Weights of a small transformer language model: capped logits, a variant of Muon for these matrices.
MLP neurons of a small language model. Each row is named by its layer, matrix (gate and up: input weights; down: output weights) and neuron, and shows model dimensions 32-159. Each number is 500 + 40 x the weight over its row's rms, rounded and kept within 0 to 999. Numbers have three digits each. A neuron's up and down rows have the sign that makes its largest values positive.
Before each neuron's rows, "fires after" lists the tokens most often just before its 100 highest values on Wikipedia text that the model never trained on. A number after a token or word is its count.

fires after: "1" 28, "," 16, "'," 7, "'" 4, "9" 4, "5" 4
L19.gate226:540485478566512512544452514482435462486359485488541456459433512458488471516497470552525543482419466499455509487499456536498515465437545497525523511497487501554515462524519472482498520499471498593487479493494518540499477501483559545503530486478506473563556466591502417541491521497455552507562500441560484484517462566484381495432465442470469533521540518526513420466535449477477517570525
L19.up226:488500530439530459465525454492544487557504512508564410497484520475492485481488451422495519466561503461459578554573566457485519491485527484507534546533452438485536455439471513508492475519447510475425510477503551462503462538511498532494480494477537485453526475498498405450474446508452489500533501520486458526586456476474447415536452459533556462435501511499443507443432554531537476451551
L19.down226:529497521522539441487475545504526487449497562558503460530488534484516515535478515497451470477524521491512534573473528501536559445490566462526524478594495514426487459485520588481523535537475503484529516477506455526511486435458455500442481526503484496561488482537441522406425479496542460496582460552441504499548499586504390550430474467495464492510503432482506528467503454517511552471487

fires after: "\n\n" 53, "ed" 6
L3.gate13:519452530534555540538384502480485516453534489476569472520466533450514469504506463473501475529532520465417444487449480441530477524547436480518524504530466467500488499489545439532442508467478494462544560574503434460440505572461405556507525559445512508477518478526524424460452571507498550458471528518548515490516499518489467523472475503576511509460451499569638527485469458516471519451491
L3.up13:522422561557578481538445480451529473481520540486501455544462524454515512474522445540441484421505517534441502467499461466463462565508546526514577472536505540565504438526467526476522518393552469517564505528468482462528510571514521598443527529466470565482528492509565461476500544475489502514440467518460426546539561512504463535488414464493551557466554537538523515512479507503520454524501
L3.down13:535474499503508547520566537429541523501499487517508521484482566467500465465482496487493495504498472455503492517453506470468473499528432471530492497493443454487389593509481496484550503488479472507521457527432534420487474475518456563437496512423490487490504499622507503467558511427490492525383478574474571484518538557543436533509446504521552505524460487506455507408509536535444488539452

fires after: " Gr" 21, " |" 16, "," 9, "-" 7
L16.gate312:554566503482502516507538543510516559527512537463438515525533456527561497456456523483463521449482488458427501510483493433490466503505493598581555509468526549574501457482472495497560481518485555537512549541528494490499548506432499484533486478477494484489493566508533552548576532473497514590510447419490527460515408492580430512460507493476549517469579460470470518446562486518558500509502
L16.up312:518515520509488544503522514519524533525491548474500495407494508524530486494483512524492501468527509549549451508485544557558496504494508490504552519529434482544417459504534507553574583511509508424456512497459457502507486517406422467563516542540456487487597486524504407548570471435493474465486473465532495522400518554571547444420515614443486499531533516487471565510491505464510587476512
L16.down312:462531563534576549508519444549431457528505525496461438479484521494452453499487477515529505530518500517432510475524447473410489539426451499481498515527530493506536470509526582496488491537476472487476446483593522600515545464464517484504568474547488524497477517540501474520467510513580573525505543469427512537512433547503514493515562525596417491498566520452500485513624489472494470433538

fires after: " h" 14, "1" 13, " H" 8, " T" 7, " t" 6, " K" 4
L12.gate407:529518482478484430491483423453526497529506465473549479525491497497508491445548540474490532449499488473495563481463555556547528470548489488493502471452506478526487500493464597511520556439490508527476475523492483503550439507540428587530517575456501487493485512506457528515544479493458536459489524527431493516489469493577478487540552553479460537535534473469498414467544470473511530514530
L12.up407:545530516509540488556464519497528447518423497507432466499485477486527535470526509422499530567480497491424475511535455561539481463473515501536482546522510527526472553548429501551448465436514468490492512468540487576525464476525474540561465572484538454484526595512526434553485447501468453453532523513565515476490560537493500492550559468496482496498530545528420405426577443513502538474476
L12.down407:517494413467456513522447491504477451504459460557516471458525545543517577471438480537512467505567533547450484477458486581519473454547530493578551534539462508484444413513501480484495453535509443465548631474442474508479487524458561560495446531505472482484556518514513454508526440454439445479423495563509524471556481521474530504492541451452490531472475521480411495531528479543593529464467

fires after: " m" 24, " M" 19, " |" 8, " | M" 4
L10.gate261:518523574486553548384479482523530530510540577566487470524496560474460503458443530446432510481494545447525556534519465493533447514494495476477382482502472425474475475573498544500470493397533499551470394538478535550513553546546440538480520485483499525492544522511493504441495528514467520459479538456475499521449465510456425511505406555565451554544454502459479534538420498527454517496516
L10.up261:542485512509477479522460537525572558545466528506512487485517516511510522518495555488479484522435487467514509509488521488597548427534538470554481516455457426518478498524511504461425548482557537618486412508496417483579484514494542469455451534461460439521530469516486568535582524570453554466503546515455509576462454494455469506530495540515525468530438462536462546397536494516513439456520
L10.down261:514560444480500529480526468497576553543395522467507563510465544491433502526493544498481497546579427446468522548526529519584462491521598428528526493525542479452486537449492492499528522485530519465492456542561476445508541555548554539486453518466456525457469442531476475552507507577414518577508541560482484478395469478523526524528475457536515554497516534495502548450514463549526509495532

fires after: "1" 22, "2" 17, "00" 9, "0" 6, "5" 4, "\n" 4
L20.gate166:517528503492547445505461513503465532553512512449586459417515507509512494503557493531483472580470412471486549527459478487509452525526497491404526523549471468453503490532505487514473485475454524523540517501481486511581485421518468456465546518481446435500458484526529528437469511563467496443527426608485497483540491481512498555545532432528462538535503506494450477470507510599540519502475
L20.up166:493531485436521485518435496513555519423591488489495491555532493495544569494512488548496514424543491589487545534520515539465557481534455573426526509531483482543547477502464515548547461528489460461465483434432568527500480406541544560436467473527450523505448471518489456543526522533537489527446475493508500449534514436494506485510499427426455475548526517503580466512510494492535472590507
L20.down166:572489512469535555536499472551514463501531514538464453505523468479445455511483498474568471489521403566556546467499528520446461501471464469483485480433532520537546461519502440445504534477490431498521478487511549515522402490503489412548478453503496449471437422435514433496496541398523495551496488479543505525431526514489504511503469562595499506475513527498461585459514456515495430429483

fires after: "′" 23, "2" 19, "1" 19, "6" 7, "." 4, "0" 4
L6.gate370:481468504578534527544471507484494515494426590571542479463478518442484478459512582515549543597524491542477485508442551490519534552520550511548459493463530524470525477479433551495453551467565580468474555579483449546500457466469463555439496534430411493514519510531460521454476502497540471505523516454485471475522539503445445501515508539514501558491483490482562533567474442559486518440520
L6.up370:453500466506507492570457534499461472543474532560482472512518485554593580481514503528522531552510524543468473542516512462524521552530549493444483498512526478479434446502526523502520501482447497507459518522492505406581480506499505576507562540487439588511491570443449442518501545568545567415553523481517533516448463516533514409475480481401514537463484506535553479467504517541571498505525
L6.down370:430581487463452481570474464384463457477468518485463513519592501524513540549520484573491538458501491511505529560497480524480562451595453482502495497493449519514483493417473486506477515482528440500454495590502492527574403491520500497470446563469446453527499511541457504516466472593566488475506495550540539517538526469537448445514584489522475507525420468521400468534493484524469534501579

fires after: "\n\n" 25, " | \"" 18, " \"" 11, "\n" 10, "==" 8
L4.gate88:485475527507541474582507509483571538445489526509447509487502489444579499505483524467554510493461581547527528524462517510495468435541485534596537453487440475506518559489493367515470555471468535548469455575483472483551470515472507471494526439480481548512509494580528477463516473565545500462456563595447483478537490476494448494434449451479455453550419469546519529442480467515477481509439
L4.up88:493512454484481485466471508464506521506456489511501547498505435483570554571466494497553583476484515501473525482425475515555503453533438583504492501503583510491430575478505424514472593502489446528476455492443517470555518510491574485509492496502475453437579442465525492488502558461530502443490498497506526559484505517463465563382464493475432503497456525515529508498457490468562421488505
L4.down88:502529476549521476490513601477491527488472534476543570494463480471580462490468514488599551477497567550468565511520498533600471482508448578517494470511541485499469538461492416494509455475501506488493429521510551563505484561520581456474576456508491538451510523534528458493497456444560488489514510547506502504485469540562516510443465419510539501500500522540581507470498521510544490513447

fires after: "1" 48, "2" 42, " R" 4
L8.gate264:469444533434458543496563486505545467538511556518563491465509533497526577525476512538506529513536512504551570462490479469484495512484538526525521447472532440526551508545517477437559535588503497518428473486461485502502491472550459468491536472458400461535516485477425441462504536438507426459487424462484533507485487519496548483469485499442466502492535517551537469605553486507596453553449
L8.up264:478505554468477421566501457481527489507455469494481475492490510519476481556553518452562534548565482493473459532508484532490505473476409525499463515563495478422533476525561454470455547506544515484515446538450420552511390431441455540492452515421488549509494477534478500466497424545517470425553539520524513499463501554495522609409482540482540487551537484498473536485561504488542482511512
L8.down264:522593577411457432552502434475480428473416441452462488459497499467534510503493498502515469496531535508406459543481496473483463507547494464531485504443467504440511499484463462554534536491481461506440479519505467485506492569583497540444480438418517547421550527526514472527434530498574457471508515553431534523517451532542467451502449540497590537576489462517466500488492510522583526495573

fires after: "1" 56, "," 32
L19.gate95:480503517540518468500516442440542497521473551538533484506522491543522518452550507483445571471446557468415543497547534497496466500477481533499548461526504500501499488492536505464479564456448557510464502571528493446523551482564584448497543562471505453503604536532553440429532547587464463481456583456507512470460514513472495515525518489489501507481474574457450499516521533535498518439530
L19.up95:538456495485545476514548446503476464488501506550495502527528509501396505537534506473432597477475549494462473496517542570475406411492494472457489503509513477441546449451501541573448496498483520433459577473510512510422526480450487444536488521447445429571587513559466504516558530451398449462515503493447490498499502561518560533420512487497481490511428513505518523480504508483472505497523
L19.down95:467464550497496506529405483467564530483470514510537482514482453473458509556502494530513523492569488437437532465472468520511570460413543540448533492509448495495529542462483501441481555482452467481580493547504533396407556522518524536493516475485472477495511489447517482461530528491468511556497479492522510529473449574473516467506477493503454506514584455516471497540545517505498515485432

fires after: " c" 28, " C" 16, " rece" 6, " A" 6
L7.gate31:502559533529581396440514485483421447516472528483503525519533503505506487525416500537463474495516466440514514460516480506479498485459488566457553462511494458501551560513460532583493544460530499508484499451540491464480467551542536513534458504465478505416440507567486448514464494478558558564578503453525485472579499474506524581435523477573462557501517542484492555377457450514493514496503
L7.up31:488490525499575532520543470426494526519494447474528540499531480501557502503428560565514496456425542482510464450477546543432484572539441463566581525510559476560410580487457531499546544522429531416550545529539466499497489502550453583429474448607459410453488517520486433517481502500494568503530533525556540506572478531557527551518498456526466475573526461504558526424452477520528520544524
L7.down31:481541523500514424496489494470497473485474429485483542495550394510493496413491466467523486566475544506459517502457429499556480482555498524449511412541481502528491496534480459474533542416523510513484529537457442468493452559497510487544445427518550501451512492490533496458460540463570543565453469540444593499473457505469538553472489516555466493446492608481524516458477594538503465487456

fires after: "\n\n" 54, "\n" 6
L3.gate403:509555550503621550550524494572469498529479550520524551559560470626454523507504530469494553498541479449491491495493488493508511461467475432473467442479517487488494518502566486491451476523493495527510503495500426570546481511564486449547462463582503418501485550534584484458496421509509532517423519516497512496551467508445428514509421486556469528597449528490470524451477538482542508477481
L3.up403:553533490520533486485416487478404540449483573503540535561534500527429501526435555402519514494570513479499521425481452459549504504496540448489486483518512555468480544431519481501476543486457504482439549510519460391488530498483551483540479522575531553453526520478531497496486515490475502482478491539509469509488547487458476524415542570576498461461583469428505517461493526466457528511449
L3.down403:405468523515540483510459515518451465440471465407523593508423455501493538521501498486437615551530536493491526479511445484526503509548455537518604513522502480470530502481575461465461531463531461502492437481486537531570518547579512464504523520487526452464534565602553462434514496474566506480443476469525497554504530482462473523496460467542496527566489533487444578502502501495564500485498

fires after: "1" 19, "D" 12, "C" 9, " Le" 7, " (D" 4, " C" 4
L11.gate327:575512477510468503530446518405541503578454457496544559477490504527507522487443529493515504490472444455500516512526494444558440505517491553595524528474449480486509518556559509454531489589531523494535485541460496500531488465499454514564539490414535495422470549505506417530516542471511427486501463467487469500508477573546524545433525427463508479405541496405571515485552492527490516452516
L11.up327:520435525453537540496544456474510570479452549526495559451553526537503490480512456425437538490476492442555493525556432440439461548532541555525506499574500533508482560481422489493436513585519499424501438526492448484476437518510522522484478518364465526392493539530433530457439475521469447454439492524476485505511436503535513511478562419486489493469446485476527468486495555539519479510469
L11.down327:520438576513525414543599497424558514442515493498468473542498465517519521487489438561523480462561541474494532445517496465465476522515432536447414550458521457564508461446472473481508525482526472566455527550496468471458480516544447515439562537489524525487524512461452509506500512506489407472511530475490475503530453529502485441534394528552561546433544440441473514515516461501501477532551

fires after: "1" 36, "2" 23, "0" 15, "3" 10, "4" 5
L20.gate359:483512454528600478464600493555431516540502455550567495528524538500506531506524572516475501485511458461529446547519502437528478428498511500465539498565529496462524546463576529439490477510457538481527509502501524447529424469510478528475531487558493480461494472461481443427531535463574521475476501490563553493552499375474455535468518476551483440532457560490549409473515502514477529489569
L20.up359:548448482498575539438533516531490444458555430546537558535527455502495468527524488461480540509523499511486511544532460498516474479494470514434547481555554494466470537575534488525500447519484515547534439398507542425451449588539585551551496433522459504460454514501564458435531481452494534473447495543511478456442523494586479524531480503531547543446454535474496515478503439492561466389514
L20.down359:540480468438543442483564539527419445555544511553446517518522468438558568506490476496561508481447495509500501533515598466520556539548538524473551452444511479475556481397484485457518493566513477452568437515448524540489495436532489446468508499541522579467509447539531444438453559510509488472455496523505447522545520482568505419479516431502531476426524498527523464509536440489476537551486

fires after: " G" 30, " g" 14, " c" 13, "G" 7, " sh" 4
L10.gate315:516553541483540507595383450486528487456509500462500495497496519498480533536478461480584528459492457523463500432493520509502503541506468541445431532473511454565530461546484528495494525437448450512476485508557485453511468524488496488461503449518472548523450483531570474466543562487475511498472465372543479520527474515564514447459472473575474550531543484444594492434516572509509490409522
L10.up315:546533516501545460476549558544548422615463481534489409434497479499485492488495496565523489493496570528538474446555515461605494499549527456576534564446515523495445530544491471496537498495516474443506490533535467460535521480491530493562511497478446559461520470527492488534417512482571431471524455489553491459507537578589540494486556539497473451508541491475597526459546487492507453414493
L10.down315:534484507562485569508444516547436435560525519477501545551486571514484509462486524517477514601410503433466482420498514485418490463469489557516468501552498553485511578512488478551418460583467454504464446468516477484459552484513467484507434484442501497489545480527508548538520487536496533428524471470504484444430503449473506524543512459460504545530499586553527465503471557521459458527498

fires after: "1" 50, "2" 25, "_" 4
L4.gate356:484536541532468541480544489531431518467468494493488515446546528550486435477499524473547459487459474516523513483432486473480484469482533560509477540508584495522503495494567521486458492515451515478504564502497579528540536543474478529508527527476462485465492496504485504447512490445483526486406513455482471529522498550389503462510519483455470499494445412586507452525439436550528478578518
L4.up356:504508543544558458548421456524478501534485443563534487486493539502508508532510539428564533489563490458462472456385475533482440499492453556457491520519522534439513514434540471523437502408520452512479604534598456471501394502379482477500470525453478504515514521535530554510534561506487470432494495473506545446524536526424506508512514526439560458472506524530532463591528496522575489471513
L4.down356:508528529521517491484471475484491503459489523556500467501538513456488519500468508538526539529569530437523432566487490497489533513516468474523504503507467487505477463472492493485497551469513449467467529519549421442540462533485515462442477566502475509514480584589577503554510539525503478447558514501566564444406583575506499481515514481537564494552507521500429549476570540469560549436495

fires after: " un" 14, " |" 12, " Mo" 8, " ab" 7, "D" 5, " a" 5
L15.gate0:489532549511527543478438579507534427417425502542526509581504492552562538463464515490443459546491431474463516490502479487417466537494491474408467543529500424543490526432484502511493522492463505508573521588530446505494479468542501532526521433489478445445502477459536484504527517453480480502549513529440471474521475482534466544514472499441495568518516548488466492539427403449499522504545
L15.up0:503380502489405460513565485492543488543443552478528499519484487569459429497470518589477462452498508485506522475468444455464431500510508458546553477552467548524478474467482502486493532559450488514542512538510486465460432434523497518532528548510477542477511469464498499539451481605509445452479437484440491512508486522506404473473526474501465466479461448549502539493482462564488549539530
L15.down0:460484482458464560453479536553547530472446463520412475543513485494628474469443489454486512532498504513569524540515500530481550515469508478475499503479479538523461527488515474461508553526476540541577581471477503502508444487439496572571492415521554531523608514432536517481475459497442550506520502470542504479545451476480499559496561553496581485529558481529527556518478497503552532492515

fires after: "2" 61, "1" 18
L19.gate291:526536455536449468549497538604440534400455504570490531472489531461459485499533521559522494487524438537533553486464474462529591503529520524504410483528526502535548463538570525488516478495502473534531527468508497482481549532557504546554429438535465447497500490542493461459512472432527507468523457575510499523527501432479423505446515506545472518522432477496605432485488514449543537579526
L19.up291:499532511520397416513492516455463490410468455536563546557560585512470531539497538504501541449537470568557523515482467546561568526478488562490518474501467545535485440454502528511517478525446531536523442503498464519477495555499523537452441482453501554484493530486504499530435520568511438550543504522532503496494463535462498546532525466559467557466426520509575427519481485594444527523449
L19.down291:514505501556522454476479496466466501525441489483511581524450507528450507495513495441473554457465445543435547482477546530541532524468500459499517525552559483493520494456495412569476490473482489374441511525527429531439485536436464530518507507497521517453547489553481465520469523535525528503505583437462488547469484546576513457483514473534550498496470514509541433480522537535451581486558

fires after: "1" 20, "\n" 12, "0" 12, "2" 9, " Al" 6, " al" 4
L17.gate215:459500471493512493513463475449563468506497560524596519479493510496496531560523509470428479553556480485481485451536549553532524530480556518442505466573593569521487572467497560562443545438529507440526475513420434509525478514474541538515550527491471482512508540598492513479464483524501518478587503518485539507498475473478524478474483413475539547528508483554489472524499493481507528459443
L17.up215:458485517497561537593397520502504507504545543532497467538552483499463472534557465527486467495500449440477620591548496519471499513460467470444477477491479501548558476522520402505495498475511501497477408476473459531497555524507545555518500432557517499451409532525598486414515524485467533541499498488564496467533497501479519547427449450426543520502556473526475545500477494498506456525565
L17.down215:521469561539482497521486404545514510548453512510596515538528421486519530493597577567491447501461472534496492460522495474476496516483465463486496483544459523458544522461486562481557498471507495463534465474487498504507507465505542514424511479518479487517530483488496490529505536421529445548512451602496463479467494535586500497486503455471492454577490493535475470522476450514500495545446

fires after: " H" 15, " c" 13, "or" 11, " h" 9, " first" 6, " C" 6
L7.gate35:508520440464529520490516542500507486501497475544528477463485518502531519492495446511465517479454447486528444432445588512529469474501434524496530519454561486537520430558561536493496567491559543504598461488469498605461470493488463452484521455492561446559497527545541488488493462530438560570551586464513505446534567475462466520495511517538462528574457481527475482572516509476547516495491
L7.up35:550409490481487550522401523484568488506510532447536538433506484524418579503494556476495507494493481555460473512526524495511442556453480484495556576479525561567522593467459517544537527484498516516507619477485434505429507455523507499454506444466483454533479582564443438461493519471467497517553540504554541524553520508502471514541558495498504450487493478455571559472492530543489559557544
L7.down35:506552503489542515413424502472483538510538473399545518427440528526423473541523525455502482535459503495433546512485507509499533512536458519492524532518547508554468558498449514511575503446500578498534472594443476522546530546507512475455497529495471478510532525535545461528479472455464539477451553464525499520432496534465510480550522554487497467503448504571509534443508500498529546476448

fires after: "\n\n" 52, "\n" 7, "-" 4
L4.gate330:532459521520502492456503564521473441559533488543586532466526532467439501573561576478421448570521479488524487530420480531533601448561485454547464553470551466508484486499532456504584515498533508441511548504475505472550530491472518530430452511523511414486552461460497471534555481449532483536474487480540523425530570477478533537533461449482559427441415520518552563500469460475433506431485
L4.up330:490440527490518558474481541450478467509493478486539509459547464516586497451470518472500397441611475524493487454494496476545465467539486440591498522403538602491495492447559513493509522504446415439500500504466504442495556481542498494463550519437463494457499463476485481493490558482457541512466458523513534523457492570451457524484492505464531542566550520512461470422532434512556503553549
L4.down330:516404485489463545421472530506531497555539516415516459431486531499500509486511541484463464516511537511451505470448502526500472542499485420543477457429470545493486540507480505513557504451494481549511486495483579476530531467502508523476516467477508520483454429532552550535433574531480503502493454459424497469486546503523494556535496523389475535493565455544482562552538435510466592534472

fires after: " g" 19, " h" 15, " s" 11, " on" 7, " O" 6, " G" 6
L8.gate359:357541452469517510540475514483566538490493519497460477466479539472489490414485544466502552482523476497498497524529496456497549537517587441537497550487504579465431640439469533472458501482541460464502547451501491523514490499474540492456548517447489516507464562493531496496436446476523525489518510483627427538414490462530508499551533444497450531507543484477541471496498493503518515452515
L8.up359:486523505450521549487454502525524496500511521465494510497509545516485527437499547441480520516529482498489477504493524487543571550485474513571499539499499510471439447405408459468439498493519513509525487551519539476474501492499497471499497502440546571494431522497599585519496519469562484492465537548572433562473549470533566576549563446478516479498556540468553511564456459482472491550522
L8.down359:457540537550439572541558479542441425503500428483484511503554534566516427513531439585504438489470525439494549485507484579472450405506495475509546454475561556526510510536507450530488563519477548473467475497588471544472512546461492494472529466541561506523545478514532474448506481553504502500503473455449553443468515428534536528522469475516504458521469443566419421515551519539446516514492

fires after: "1" 41, "2" 39, "ter" 5
L3.gate178:518484437451511468541502521535430433541463529434527518508512414467509531473541516504488499475532445495454534504549487535536524506475541466500577491547478563480473538549495459468493500461474453604504537538567465450558483497532462515513514489527507526531531526490531438446517544486544440498548494595481451578526542440519456421582614462479500447485453449490501501488503508478553462502570
L3.up178:625465475509493557525499522515433402523448500467525471503505428442492527465561473486455428464585533525485564552487552535554527455469491528498510550534452572512497506509461468487517494516412583546460525527532430511508515557512487464502464484550379537553438497488542461507416514509551425565483508501527513544525517440453463450568581456475511523464392456514523481496575497460507557454516
L3.down178:522529483486491448492494527575465422481506454543480479523464499478395473492488409517571540489558485522492452533452606507476496490440517513513450532514491506464563439496455502526473503504519562467524503521525452450437424516449459476440447525535455529503409524516466511457533488560559507465434504511574639452443518485531511555475477502520495530498489469528454495482541435480562595513462

fires after: "1" 69, "2" 14
L4.gate252:489441481570473521526483507435472514529524527506548488527535460583509544550427455554481423507505480462437438485445447503495483497495495474567551466548568484543561508499545520453451468456472494498491510487515434504569502468459392539545518461500536496411527466567481478498508567465520499523561555510476499584517487530438473485507494469439489476474474499524520473566477498518533422493527
L4.up252:495444461509493497615420482415526512519429533514573473468458521478544616483512522500517494530504523462488468509445499500473479523502517458496500500472451490516578436533510520477456481513562456472457524520480505416552492561495453561501550476464515520556503526514490416446557527500496489502530459528480489476515507520529547533439488521513504478473541498510555392466462482549477498490555
L4.down252:488498477566544491586488560386477495487421523467543474525441545522461511474470527475547489511491426540420435509480484477416485530523507527515478442518429467472560537471458527520442526492549489561507493512493452486469464543493471514400546513434439456533565578479499434514553435529500492517440511553507462454530529528531558571449466539533500538543558487564450490477460517541509474483499

fires after: "\n\n" 33, "0" 14, "2" 14, "4" 5, "3" 5
L18.gate153:452512564509525538554526452511596480534463526477560470469533476499537589546502504494518492562482439531542523494487546534536557506461493445473549506492550487467526477497567479566502498470481481481532456439504425512603464522482448418510472468514459488506519473489537478501583561527511529501413426463507532537544460495462553511490481440515539434507469519476510516539515420409485518524493
L18.up153:420441554464583512523478536522574515492525490524561476482491430452522553457466571493544441505510502506447516485513544535470534444496487461556476424506455471476498495446513470491511428450528459492498618505488495484536523474480536476503499542429488475495452520533499507444491526461549463526446534550569498467517497414436508478476426473470545568471474499477487531507533530454503510512574
L18.down153:541493486471533484572485486558534513468447503487545532412557492513479561518529518481556456526473462516496543456531504495478522540509473473478486525523500500520522501482475454533517507532426462456577487510480508557489529457444447527466565538550484603427512466489463488545483549543550481568485468457507501469458499532484584555524441428521425434465448498523521544458498480500542567508615

fires after: "," 18, "4" 17, "5" 8, "2" 6, "1" 6
L20.gate178:483478472511521495519537458447527508447462488532518511481410546505482529543476564465455424523491532484436449523426513469565577486486541519488488481528502406494557448505512463557533566473445491507506502436473490507533488515524490503513576507496521451508519589506430446473487575490430463535528549513492465422555406487485487566500521453503450557505506465540529454474524464512503482479492
L20.up178:523513492514510518500474451504482537425517480589516488545476525466533563476488489456478510469479534456515473456517575483532459534526493433476497496549485532506529466430452503448524578532453519473499566497478500506446556466450491496578499482474463482527581516508441486492537457487412505537596515518412453517485528531568523507459509440454421526525555491415505536439530507538464500526501
L20.down178:481427479528545434557476530504518544429503507595501468535459510456502521530439515508494503485494480448470482509541482531507563488486483498524533542467479482457529495448445551463529515528458396407529522471494453405489509495540446534520511526441463515557543525498423474475485457496425522514540486498519379540543513537534495524424456468422503490582542497474514522472512511579509509565522

fires after: "1" 32, "," 8, "2" 7, "°W" 6, ":" 5, "-" 4
L3.gate16:457536460487443489474499557494505557596478565529540481517482535527497526432488448551504598521526503470541435507536532518590508526536490494553506457594537534406518466514481491440517459456452535507462526495597483511482537580497486558457503470447474521516484480498551490544499493482509457495548501527513495458524489437540523457522450517452543530478428529561524459519446508527495465527532
L3.up16:483522484518493440546472562435478471514527554513508554496541558460489578512483515476572519371560504422553434538440510488439494543517475534482459488503486542508498474515625499511552464527549516457477484552535480465467471477431503471484515528533482461514523539519451505485514426524498455409526479514487515530589457502564488447497592514508526554547540539483538521498529511458536529506505
L3.down16:495526498503508539475458512462490499470490521455521473524471581515466500502502498515582453478592468447443489564475494522448566535548523506462478475472516531468534501490432505484527494489545564411526446549477429579507498533520487462474517482513444513535520501476517470447462491539537550439473590485450453519527533484426499524553500499513543516429524564525505478555491542450481505446545

fires after: " f" 27, " F" 12, " M" 7, " dec" 5, " m" 4
L7.gate344:506523481429530480537498537498569519502536550571517486494570469390503518472518562459531511485536602458518503465449484436456422472433504496579507444512505540530508465470412541487480517463489512463542455484496511518549521459491485530472494476474517517491463512499548545480504444489497503462491587513505494499493407512398426496488513527471433543489542494566478510547443548503498463530456
L7.up344:498474510492529405496532480532561499561520504450472505561523459444436542445527534458461498502467502463467533538430561475465512496464492520543513479482525466540515529538498499486509467470478570476551525483510531492561518495434448549534496522505490452404515429582476525537447560513431488503514493509544472504581469447441541439534537579455498466536494467569530489494454527475511436542440
L7.down344:556559476460520489569481571499505534450564472513497532514479488451479576461495585493437474480520519461460506490511450497498500424503534477483521478517455527498489462513419579510525455468475546527555469569545604461486527517490454545482497408528456508525426536500553524538569551466555517539501525494453473490485482564469478459500509545470516503419500529490517533557410547429530564507487

fires after: " c" 25, " C" 22, " (C" 6, " at" 4, " O" 4, "ill" 4
L6.gate315:493506485558526544523466530553508452549504557543495531469579545531491500498489478530504499517466471523477444486494450520521480511487523558546498519520455525428446550550500518501475506515535492468443445462544481465465401500454464500468465516538533539441555515559489554516430495417531458554467518494525478549496505464456526509553450536596496495484440488505522527549518464559564536507560
L6.up315:486486477493525553494421590421511464511546548453512528480526422439541535508494488558449484492528539504546443516465474517545517501422511563482507564520515577600457497471488473525493520446510481606524469487492527492499529517447462504481480496539457417516446422564498477463428492438486539472511493477511514575505491475503483540521518488545469537500502493565512494551469556590558509440513
L6.down315:480552511516537478463452497561552402470539449477526480424528521471492428496540508502520486530510472552533479557523464534511478492448580539500489488480558543520422534555460462503549541402524481496483503495531537448550490512440448510454483506440498507426591520517463452525465437492456468543419475528481576426429492490483542493551492499502505498520491428506458524507529557576494434521534

fires after: "- " 36, "\n\n" 18, "\n" 4
L4.gate483:533550525446438544472542551571517550530520529516479461475541544469439546441555497572484512517495460559514527457494544514604526483497535411534465487569508525523542476545510463550486574545488475535499472518449560483529494602462507504504463505502451457545545538449569447536477532450497515573446449445519562472501540504496441570503480524521523554547475521524542430525478456484459497550486
L4.up483:536474495483493503451449455465525493500456507455516588558476491477490541522520495408503455537577508453511576491492475555587535535508486471543519457496515543564474484543486497472518554493466505438448531562452468486520500578456518440501492459512504530523456508485439479484449524637478521511466490523483496461471496500559496467424436485517563492507547540521576495531527464550455549532448
L4.down483:474508526572508476529449450572519496522508446461478524545607563431512467519503504477460473538537512493519494463499394566553540542472466467453576509439472481540521537523566461459433511526446477480471516508527482486509460557532533474490495497519445521440540485549492476514437470595560502459547535568519530485485492476623454455439465451499509515551503541518417469463514523452507489475462

fires after: "2" 38, "1" 28
L18.gate175:469525479496545483446465467446534445471465508510587494500482528480460466479515436461519438535523438504465417497468524476491506484543477552529407574551511463479465495493547509452513453499556509472460507465449472561491509523478483467441503495465458462443466537518476525489449508575513532456517523528459534483592561555445508496500456516457449470452454515503585465459495538465500458481460
L18.up175:549501491495485453560467481492493480489549523523536465440484517498525567488604566539524468470461507440504486496530475503534484500532429533488546470463526464483498538525562588516463511473477421423404530489566529499503474504504546551519558545532489458508490554583477536487487549538510428454473459465431520515559412493562505544453484494497443494444532486491474478453505508551496456518395
L18.down175:531494585496468524564513517602522506509456496479506500495528554547547419504543470485563453507453454527566483531515498466480448503568432536541503482478491509522536564527425574532446527509503579544482463561484499532469428553542499485462526506452448512449435483491570514523460519512538468515523501514540467490461482544483538573494523495453606507425529519491485491513513454515503479512464

fires after: " T" 19, " (N" 11, " N" 10, "T" 8, " K" 8, " t" 6
L8.gate281:554482553540522457530442524449419476545590532511542483520502513548490466493486467516486459488489556483485548447432493458462531482502520490478532516470479546468426487539425543473534490403519510477548498528483519535508488526542461466465540531508507545449545468504604490468581541551440507436652570489475496527494455543533473454500540591518528501497487518504493482490502513515499550487551
L8.up281:504498447505494506480532459479486498486531460543442518497446484469498450513510502503566505516459497580459537525503498505490542499387586515456492477440464447400542479461476500480476555483510462485498518539483532478530442485488472438475525530504481467438457535493448419537519412531528424485534572469508490493438491507522461549554479548540554541431515522472532520401496476472453563520579
L8.down281:464525520500528472551509471545493486512547529490430475487419495466526479472420471533520532547464542530431547530467479549465543518487479507547445407460487451518557506547492494505467551479562466609464570476550518485523480511455533501517490583478485520525423525386453492520440444472473486498439543553542495548466516474588412579502474481441468486516512490480482477446545473534573441493512